config = dict(
    n_layer=11,
    d_model=384,
    n_head=12,
    n_kv_head=12,
    head_dim=32,
    d_mlp=768,
    vocab_size=8192,
    activation='tanh_gelu',
    norm='layernorm',
    norm_place='pre',
    norm_eps=1e-06,
    positions='learned',
    qk_norm=False,
    attn_scale=0.177,
    bias='all',
    tie_embeddings=True,
    parallel_block=False,
    init='normal',
    init_std_qkv=0.0302,
    init_std_o=0.0,
    init_std_up=0.0302,
    init_std_down=0.0,
    optimizer='muon_variant',
    lr=0.00656,
    lr_mult_down=1.5,
    beta1=0.93,
    lr_head=0.00786,
    grad_clip=1.0,
    warmup_steps=200,
    schedule='wsd',
    decay_fraction=0.567,
    decay_shape='pow',
    final_lr_fraction=0.1,
    batch_tokens=65536,
    seq_len=256,
    doc_mask=True,
    train_tokens=315400000,
    steps=4813,
    dataset='wikipedia_en',
)
MLP neurons of a small language model. Each row is named by its layer, matrix (up: input weights) and neuron, and shows model dimensions 208-335. Each number is 500 + 50 x the weight over its row's rms, rounded and kept within 0 to 999. Numbers have three digits each.
Before each neuron's rows, "fires after" lists the tokens most often just before its 100 highest values on Wikipedia text that the model never trained on.

fires after: "\n", " (", " \"", "–", " "
L3.up363:553495517461529365429437503501508491514456503490557583502472536497480514549415535494604565500534465573567413491547597488562525478483516459427379403511547484514595486466491448481546481515536439513492500574556552522441463504520516491512516506506458498623467469462419450495497468592503515496475509479441536481425509389379512518511627519498422460607530490597423445533494634474480497574624

fires after: "9", "4", "th", "st", "2", "6"
L5.up273:544532471374501527534490494449550531490513562466445555513439504541522441466503446522532456588457500506511567537474578558491512526531492559511509526592480566609535449498472488496531559392517522553435385544394423407564505522516494560423473515496532433560511468526545526492454524477434571495524574538514494485494485606531449413581479536496443481459482517512531526504453564578530483458568

fires after: " ", " |", "–"
L8.up723:435618551477481483484564478451461497536564463457474508521523484538497524572447446451468440462421481490557508517447476580450553611529460544576540532496461493518545527528499506504499449523490474436474411556537535440455468490467531491522485525465512434447459479549552523524526502473510434531565550496517531507496511469633522428503474385563503528546431446486381546525450534451440501526543

fires after: "2", "9", "4", "5", "3", "0"
L5.up81:564395607599500630528441511559495510548483508513471483532460410497552430524590455496620498523443577497501427485516464401492477431506510403583473466514559552495427507457597415464540424470553428453496394458496513511538556428548422595470418442465478494532614485547570457547507531544435531507475451470575531572500512591539380467592538462456461521465488505521531489527554503483540566549551

fires after: "9", "1", "6", "0", "8", "2"
L3.up419:485463448538419416532531536443465554535531463521407499501460398498583455556507489529431502496530467495593412527504477452575435492546459566519462529481439571546551462431473464500475567425438469525494427501533602474497515473488510503456558443446523444521492576468464518450461502566470579456437534453536462499498621522559494530598525478569535501599535552475537552519395463486459487518506

fires after: ".", "1", "9", "8", " (", " Total"
L3.up558:399531494466545538500479530530434511593580460578473430522469419618469497474462500494530536535440501542551485469524568505559536521416485423549550519484523481502518360599478479571560545506500476538522453428528489527527482608455501520593517512532523526489518463469557506460610447545490475485517572428425491418544512563573451468566488563469449500438496484536486494442458563517502431525477

fires after: " ", " |", "==", " ==", ":"
L8.up383:437423517472416564434446520464530486455501536420480506446474498466522508485553530497428549513497457539515511461510456458507476461612561545578563430403515517509568521490490601464474515482469523459470509550518510433568494552568444518461505544400508479497451600471466451518527483510545438514563488466466497565508523486482504485553447507552438515359505417457478548553492522561539471471468

fires after: "9", "8", "1", "ab", " "
L5.up627:482499558460478498462540489503512538537501472616539534525600388456479555508465442535425520531572506507488444524559491493349555594478439570552454456465442510453469482559424537503487449476437451543521495471542518477550464550466542579480552540450482506438550433435477549518447413495447453432513451557521453522531516550588450568579538459466553512505472646456464401415449472487468483423479

fires after: "9", "0", " ", " (", "–", "1"
L8.up507:445456483499479511444465449567538548577520541521469489537425494585469439523491486542593525448554412577446465461482501448467526525593568446549457506406520480531405523466434548458423526522475505511525490630528463508441429498544503552548607440498498490460473517505575482550498542549549552470497409559470484555516564436483502459540508449549504475510640448511480574473515573480576580443551

fires after: "1", " |", " ", "|", "0", "9"
L8.up83:537546503459409540445510429522481514542574522517499486485448533422504445392445599459534543427414472508521449504489440433499526425498524518477515480455479523499471586556598495562497604492496473451526483494451487466431521486536449585460444450443419412461574509371450427416410567497552493554514480533501466524420556473568435462504518511606469479457526554535514590531544480552530547476569

fires after: "0", "9", "6", "8", "7", "1"
L5.up278:525561503466407520571459498458516442531545556579501538462486427423522600506570400525450542492491403489535580517497456502432489439476484451458563554535463532581473500434477500486526373505500477532490515527436436620582520510542545434474428515493461403417449487482445577610468476567428473456521566591546488456570520551502517400617441519513528561568569493594525515475511585499499568478502

fires after: "'", " Year", "\n", " (", "–", " The"
L2.up448:504511604508351495504492408496497539517557584436458508503429582488596508560466522481475512476543488511503626489504452489511427551531410503506498506477542535481448520467486543471571587412548450467534557510487454468573471517485484561549509484508502504503520504506531507499531467526560520461520485470461569516475465457449460492486657550498470480586635404429542529503581567427471486538515

fires after: " ", " |", " Z", "s"
L3.up753:412585483602476575351570494482514460570486462537450453539478568471422586519452515424548540479446577476523527481476457486482526575550447579461508552504569452522509490597482516553539488539448433536537489573533474515519475534598426506514496554582480455478496636431590460487515370503458408453553499490557587500506434461444591527493416497503501479572498514444482547438503541437465489426426

fires after: " ", " ("
L8.up638:526541515360579505458547438486443466514517483459542509396489507578566518469485414492459476439516483555495410436588533455491557499441427488490534543535534437450540463550465510401516553446543523507605443525622534513508395596475503529495510496541539450630565454405513515572461505498516572520500429568478380441507482520554506430490491520474530483575500454554496450478485480458423562476507

fires after: " ", " Mid", " Chal"
L3.up354:567526434524544496449407562446430470466545447605496405437638507501510471463460488416632417420614482494530579503498455482439518558463396464447604520419519520465480524558474447550486496464451530528526557490529482537565465536417448576546503415472441523516521464545443459530478467571491570615478501520607444533517532561584488455570527444509503549548492521452468512486479460458474504541470

fires after: " ", "1", " in"
L3.up439:470489506572564523498574525539477442487447450485549464458476473490473541507481472437555456402551498473446572527494523508542494475435485417392477520481397419427543497589455481587614534435450499548549434427592593432482445541472568431441494577491456621488590463539420534555461437513557548454501554515522473424523542456461491542508568464536515512557498485537491485477478572444415590543445

fires after: " |", ".", ",", " ", "3"
L5.up694:534452581564490614492508536480549464475508529517517548482501436479497475436486544512496465503570546499537474441511523533513529535408497453514642541496504470455405560495485529511525461567479518469583508522529545559532523439536451456572497580517511489588555590457423389455524535558401549456485532400463584534401451443349470608479491510535529429545445561479495593513414557536461463500405